MLP neurons of a small language model. Each row is named by its layer, matrix (up: input weights) and neuron, and shows model dimensions 80-207. Each number is 128 + 32 x the weight over its row's rms, rounded and kept within 0 to 255. Numbers have three digits each.
After each neuron's rows, "fires on" lists the tokens most often at its 100 highest values on Wikipedia text that the model never trained on.

L8.up392:113132080119139137113144089103122136137106167079173118166139120088095174179134158126166101121154099136103136085204089152144161117099118130144161094150133123137107139108154111126117081109117116125132131158107114154101159157129098102076080158148175110030093172126163101057130131128109170109116077119116168157127156134142196112087084149134176142122169158123123155129150128110156069076106
fires on: " p", " P"

L9.up217:157143109103129091078102131119166148130103136056141098173111149054047178142082132106095072160122137047128126133121142154117104157114140124138120109132128118131069094091140130116194090169128119124144148152147159145145126097154170103135080174106077151085117127081119124119107096140213149083145079075192088150126149181173138087134127144141138184118133107139175091070111139129110120111140
fires on: " by", " p", " to", " the", "p"

L8.up143:173131164160153120131174137078071110231108080125148113139143194168170117132103161119158140124120129105132101115129060103178058111080134083176145089107097172103158217100125176143166131079165135124107120130155133139100164189132143151092124124132112134146120118154163129086114096095130132174132171114088072158129109144032128160141097144161106102095135083118097140140153167087091115147144
fires on: " F", " and", " f", " C", "able", "year"

L8.up726:102114124161109118162075123166099157171123137157060059121072176153093084124146164147200148141125146110116118105104168104102078167107101151138161162137203103111124140157080166145100148120077124108120116049096105150128166126153160126126092128154179141133129156099128156140130133122149130119138099127228113115120146149130161122089085129131147099126055182161113153072155129158056090179134
fires on: " S", " sp", " sk", "S"

L9.up1959:144185151125135114167178113163124082157151120147173162138153160092150147089131183129101085150103134118199151119117090116135144061092122155105148212201205128127147153162111116170105063099082106145108143148115168231101174144183189121136069121154115127099119133132147149098175107085116144130114150137139100085085095121081144121108118137138126120087145146111138090130113112112140151152103
fires on: " w", " 4", " 2", " 1", " 3", " 6"

L8.up1569:155132212174110136093145122144162132113118167157080090065071139073087162059175139169155092050196116112124144169137127133065142144146087153119149157075133100101090126116124097150138168078188109110120120119118102112113136151078161075201149124117165076148086128071092145104103127136130111136159106097074048125076124154147174132179119100119089201103096117170191096128113124127151067097076
fires on: "c", "h", "th", " H", "H", "st"

L9.up669:089115132196144082144118160102128161104150116089104095162164123144049149052072191147111099128166178081175151104087132131061101150102103153164078136062074096039097161097147094105127088128123121111127116077130090098124169137163103101176136114130169082119103142109165080189067134152126125134160088184175090070181146177129137177098130160144136130069119161179109163167187112117154131142122
fires on: " St", " sp", "n", "St", "i"

L8.up1973:082110114148108092132125119140154139133110174100145150108160156112143129165144116110103092165092099122119146216125096109194114068111105152187132123128113161128042173146085159125111166069080158106100136174106077145199142165091166095096092111138116198159158114128162128073137168110152101178123098165170112145097156115151110128022203092092149100113154100098110126137122143155136186073075
fires on: ",", "-", "ur", "ifications"

L8.up1300:096104150094133151079126191104143155122141156115106096075115067170106104121091118146174109066112171109121152081122151124122063142119167143108107090107126113132119132105145128141104100072110168220140150187105113138142155108117124081119112145093228158136139120121129142103167090078136122083099083147135105110101089168145035174123123118172109151138105114124133119072137117129151094207083
fires on: " G", " g", "G"

L9.up1661:129073142154161120168112106089130140127119158110099122145139140133122119127126116124106078154111115102130155151130129091108169089120057128101131158150082174176078149161169150137134089082150073138169137178133092109177182128110130098135140104131112135074116118139145115065119135213115135185125050091158147167099164169177172078107118106135127139194164079133121100107159128128145120123139
fires on: "-", " m", " un", "m"

L8.up1573:110155141131152146135119048132120088126123132104169137076207175145100141105086087127126085118140107095099108119153128134144133127090133101090161125151127134127165158097135102140125068122154150082126138127158134158141136089147078116093163068049137213141149098191136181126136112088129194110118139109056090058146160144121103159099142182178171145116066137102196114116135144059128096118110
fires on: " j", "J", " n", " ann", "aj", "D"

L9.up1632:075171211056091186159103137125159130148085176093139131126115117125144198172141160093067159106140116158143142131160136096104111120187062090170149113116135127129146143075099146132152112148105122112107153147171156127077140140153153121087059199139163119109126139122108150139105116166135148087144138161176156136093158155144227177133134104069167174148112150179126114083125097181202127097160
fires on: " P", " p"

L9.up570:128163116186129065091141141149141135125117125110106077073160136131155195147194142110112142141118148121143091133106125124096091081159196112192109108101153172121070171142136120100151154109111130121116109078141144100156116102160130100198138204159119158138183139116181110106123095166171146132134185128165149081145139158154087086172113139080173124174062153133113116110117030111133115093094
fires on: " P", " p", ",", " did"

L9.up117:176069151137139062134096134155134165216152186127080132097144134124113155123143145166096132130217079133115172093119087158124182176126060162103166092160190093081130157107118138137144135143111144125112159115122095039110097184160105124103116172149124159129117117152095203115159157136140098132109114091154149127135146153140086165134139139097128132180137139078132115135117138148125153238175
fires on: " g", " Sh", " G", " d"

L8.up1138:118088145082074173156155133121117158103111200097136087174144130109143153167096121060169145128168197109162162096169143124118117150086164111089128116090142121178140115135091124096126095114114154168090165113100166170159101106125204142145108163159090190114134141161132209156089164089200102184156058138126141124129149123184138142124109104121103060129138086145106128134098127119083120114130
fires on: " most", " the", " more", "'s", " very", " and"

L9.up68:159160116146036137175133155125082162190139113116108099133104158169095104142182065100151110105122158062165067085106121113106153102161130132114160059179193124140128112078107171131147080148136139155149169094143150122200131131154122169077160122100165164111197159141101200117109143147150088101149097131140078139070132111178131120125093120091141127137035085137106158184133128123137133151135
fires on: " S", "ol", " of", "S", " R", "s"

L9.up1771:080140125137141151161148179153108145128217154155065159115148123182161149114046132124175131141146095141112124090163169135110128114104149141089127090098120115110155121154076131184087158158145171111145126118168067193131147161136150128149136185081159157094125128128149158078141092143184132092147105113124080142108072172170086110033151116158124164123056048154105133180126076120061152185123
fires on: " G", " L"

L8.up619:133103080198181098151131131166108130104101054108204164132118112116111161107138130068195124138099114083136091189113113158160162062154167113132138129141099125176104113137155206122161118080133167172078127133135160123132163139109127158073122154150111167171119118126143123093098095156134137148102147089134163147112106121136120128094096074038115117128149122143112145138098106136062131055178
fires on: " J", " on", "J", " Y", " at"

L8.up123:101114082184150119117109163078155134136135154077116123065141123087172098230161185178205094144137151131100167114175075133123069148119175149095134054168156126161145152089134118131152076099092148102138110123095149128131058112136073174151109113128118107178156084178151121114178121151208141122188105136137153141138083107150100134187100164135142093141132181088137127170150100146165120092110
fires on: " in", " of", " Route"

L9.up700:112148089159091082078122149129159096135098059126090140144118099142099175105185117142110100155141113129135112127111113121158041133112101085076195147091119156115108141131135130196154128097129106084126077149088124144144106116172135080149080160194110051117149151114133165154138125119100068087127119160101155093156162098197138151117104121108127109154126128093100094191144139159140136078129
fires on: ",", " after", " ("

L8.up1918:081114178099112092060081086142114061117164153117124132148104141118092095214149093100135124135130126117141153148075126122082150071136147124143130136107139115062106158115128185151170085145113161113125121200209089161155149138118126149170140123105230172104081104092131103122197126113142113085085145091147178110135099165180143118107163122100189140161119134119147091065145029109173123138129
fires on: " an", " D", " d", ",", " An"

L8.up1025:112119125154115100130115107095126180156153060151130148099128120105176210148113099167140110116117136157163135141101062140137169107156140165106204083207175129115098138120135103109100111180111101145034038121086145112185132104146126137160107120125132163098137131147186088113135124143149146143135149151135120147074082101167137139118099077119112154094114174130120147106101103110151170120120
fires on: " in", ",", " of", " served"

L9.up306:133108108129118085138082121131090093088118101136133152167152109138123174101178149079148071106080139118178115130117124103153179110164144127109136235121185207161150111089128159148131128081125135147114141143089076082111126110089130114150041102217072139091092140073124093096098097127105143103120172128140140058115130172126081145171084058179126174095142122144113149053164085148129160143188
fires on: " I", "I", "ers", " we", " on"

L8.up1034:076211148157142095099088110198128138145134131089161125125107110130096118149162176153121114119139097084099161054153144086164125123082146094120134177172085110146113167119118186085128135100140158148137097191138099138156120091097101102142090155143130111138124102159128142133090148156114091171118123122069099143105126170194100122098195133136134164141109106157098095105198135163175138093118
fires on: "-", " C", ",", " N"

L9.up433:126089115134102123173124151188128083140150122109076130101102130139072184185093123110186096127143107110103102192135171116081155139137135126111221166109101128109160101065158095133170125086083113135143124103068161120122134087107191106125039139165115133100105109075150115096153141121162117146177126159150071090106201107172137168205107154197147126149142133136100175072108109128053120169204
fires on: " I", " pro", "I", " con", " Pro", "pro"

L9.up421:092123130166109064117099150135187168132208117126119132066164159154074174083148068110132132100134122123188161139202235126129045153147102106168190123137138083137137157148132081075175154165171116162133126058146087188129106103101090153130120116137144096105080095122140106136117136109167188095118093134189128123182136132156110087107169187125130127148063157110113110119176143096102103107073
fires on: " St", "St", " M", " to", "C", " Sh"

L8.up168:077163090123120179096115142067112044155134108168081097133077135126150105160116128211165102153176149207171110101133166120088171165134156161182174089114054173101144091169101104151142196108137108133148159147111117131167105098177118144171119135112154135113149189041053146121153071070091099097079118142145119138158112137117108102138114143172123093101120167147150033120154122056182170086140
fires on: ",", " is", " came", " V"

L8.up1822:126151129135071157135097086107184161086143142145120105167063128106097221154094137169118079141162128117185118131140128113159139117120111148160137100103112129077087126122137161153168133104152101102132164132117081128137135089155102160098061137110101159113108131084136136079075066095094112093093087144132121164128113121131210119131114127113130104169082085193168131087088125160179122168131
fires on: " P", " p", " C"

L8.up1677:131153152094143113095069163127179137182098105138164132135159058121105135179094155160113079083125124103144148091164101062110071126120167154125128148187124141118093103161129110140115143122136136124169110084142033124127072088140112126155114147115194162102169119126116134122170088126126192149137129142150176120207173191117094152162152161168160112135124113128179119109188113160150104096109
fires on: "C", " over", "re", " g", "c", " dr"

L9.up1121:132094082146170138174088143136150079136125160120143117102155110111061087132112131113116190159122124135145140111165101132102169152144152120129138159133129127170075159110097128105116078061148145231144224147096128120148154140170149109110148075082157141177129116140133103137179125141130106093131102156155172077136124094067142073084139106087170142144137091156129115120120140120124157094108
fires on: " J", "i", " the", "ian", " k", " Y"

L8.up568:155119145199129165158116146166078136150112108161119118096111151089127108125127096192190120131038148135111113129101067099130143121127195123102114069133104134133184142067137099118166126149140180118183136198089196158126070128119082152156131198123102166131105165116164127146146093111182109140088125104139141112153140164120165137130099096155121186036141137161063125132110068161081173140137
fires on: " his", ",", " grand", " ten"

L9.up1116:118119136153182082105119150149137102105082104105124174098119168120126137111145101118187111128124214137158089062134151158154116146085142109131133093115107099122168103152110074121178161127116089169118096207096145106155126083155150103219126160098148069078150115113087164141160111165157115136110142097161121132143122155085092171146087117127152146176120165093110114142123042126140174088169
fires on: ",", " after", " Pr"

L9.up324:126099117035145163114079163041150086124147125132115127136057096091138161120144115144130118212104066100095156125187138100104166150135090102155042160062149160175075162144108110136143141072112111091096135088089092109115150126137120115084138112123166110139084078130176151094098103137100133144169078121100114137141198167129149078153099147114114148094151124168089114170123128177163087144184
fires on: " k", " m", " h", "ating", "m", "000"

L8.up29:090144137089147133097090092139135097107108134080085113074058138140168141173156144082092162083100167115103141088074133140071151105122052139115213146123121066141089117157124111143124133140137104156147142107216129055119119087112110133136177072120155141179134153165128170149158068091098101083112156136147079099070127133108093133130129109166147114112149137087163142164118186154131150154147
fires on: " a", "\n", " d", "o", " e"

L8.up730:170126153103152119092159140109146112166150170121093088097106057126191096108099138176174142147072154101106115129068082114178192125154165151132195154122172089156100144144109149144149134068087103107179176149112134115126100125160135108092166147178134144098081150140142167105107143151106164107133104094181148137166123133148124124116099158149121133145186191095066075108081178151083113092174
fires on: "og", "b", " p", " g", " d", "est"

L9.up1989:183116154181143130191103127201083151131106134088087043086071152133132198150102157102141117124126049094052128107152137127076171146143099145054140185105110136121154198087150133110148111122115119130141140141114159133156089097136150150114180096163121129166107167097083141146142145133088172104171143139128130096141125127149142113191146142179123150168173120095118111171145099123147152098158
fires on: " in", " In", "In", " Pro", " con"

L8.up1823:114122138183077129168111109116067179130155134172127086163144114088136148089130128116111131121135119146091149139126176081172153153115115172168138112134131182155120142109112126091146133175144097183065081069150187154139128114120136140133070089101065114155166148159143175128162079187181098174132184123154105076093097133190076121130161097148130115153131198109113086203193119087140170114141
fires on: " in", " of", " that", ".", " for"

L8.up633:111120119101109109135071104116143116118119087130151103187170187087113192110131124113102093075164136120190128131130167134128139094125162134080153185158067165142137202165158124132140082079105102110188185159130120136169131153145124203117159079116159114225153080119142143139194108156064125105136055161159132129141120127150123185180127160179178093166153126143191124156164104121169131074093
fires on: " J", "J", " in", " Gl", " gl", " j"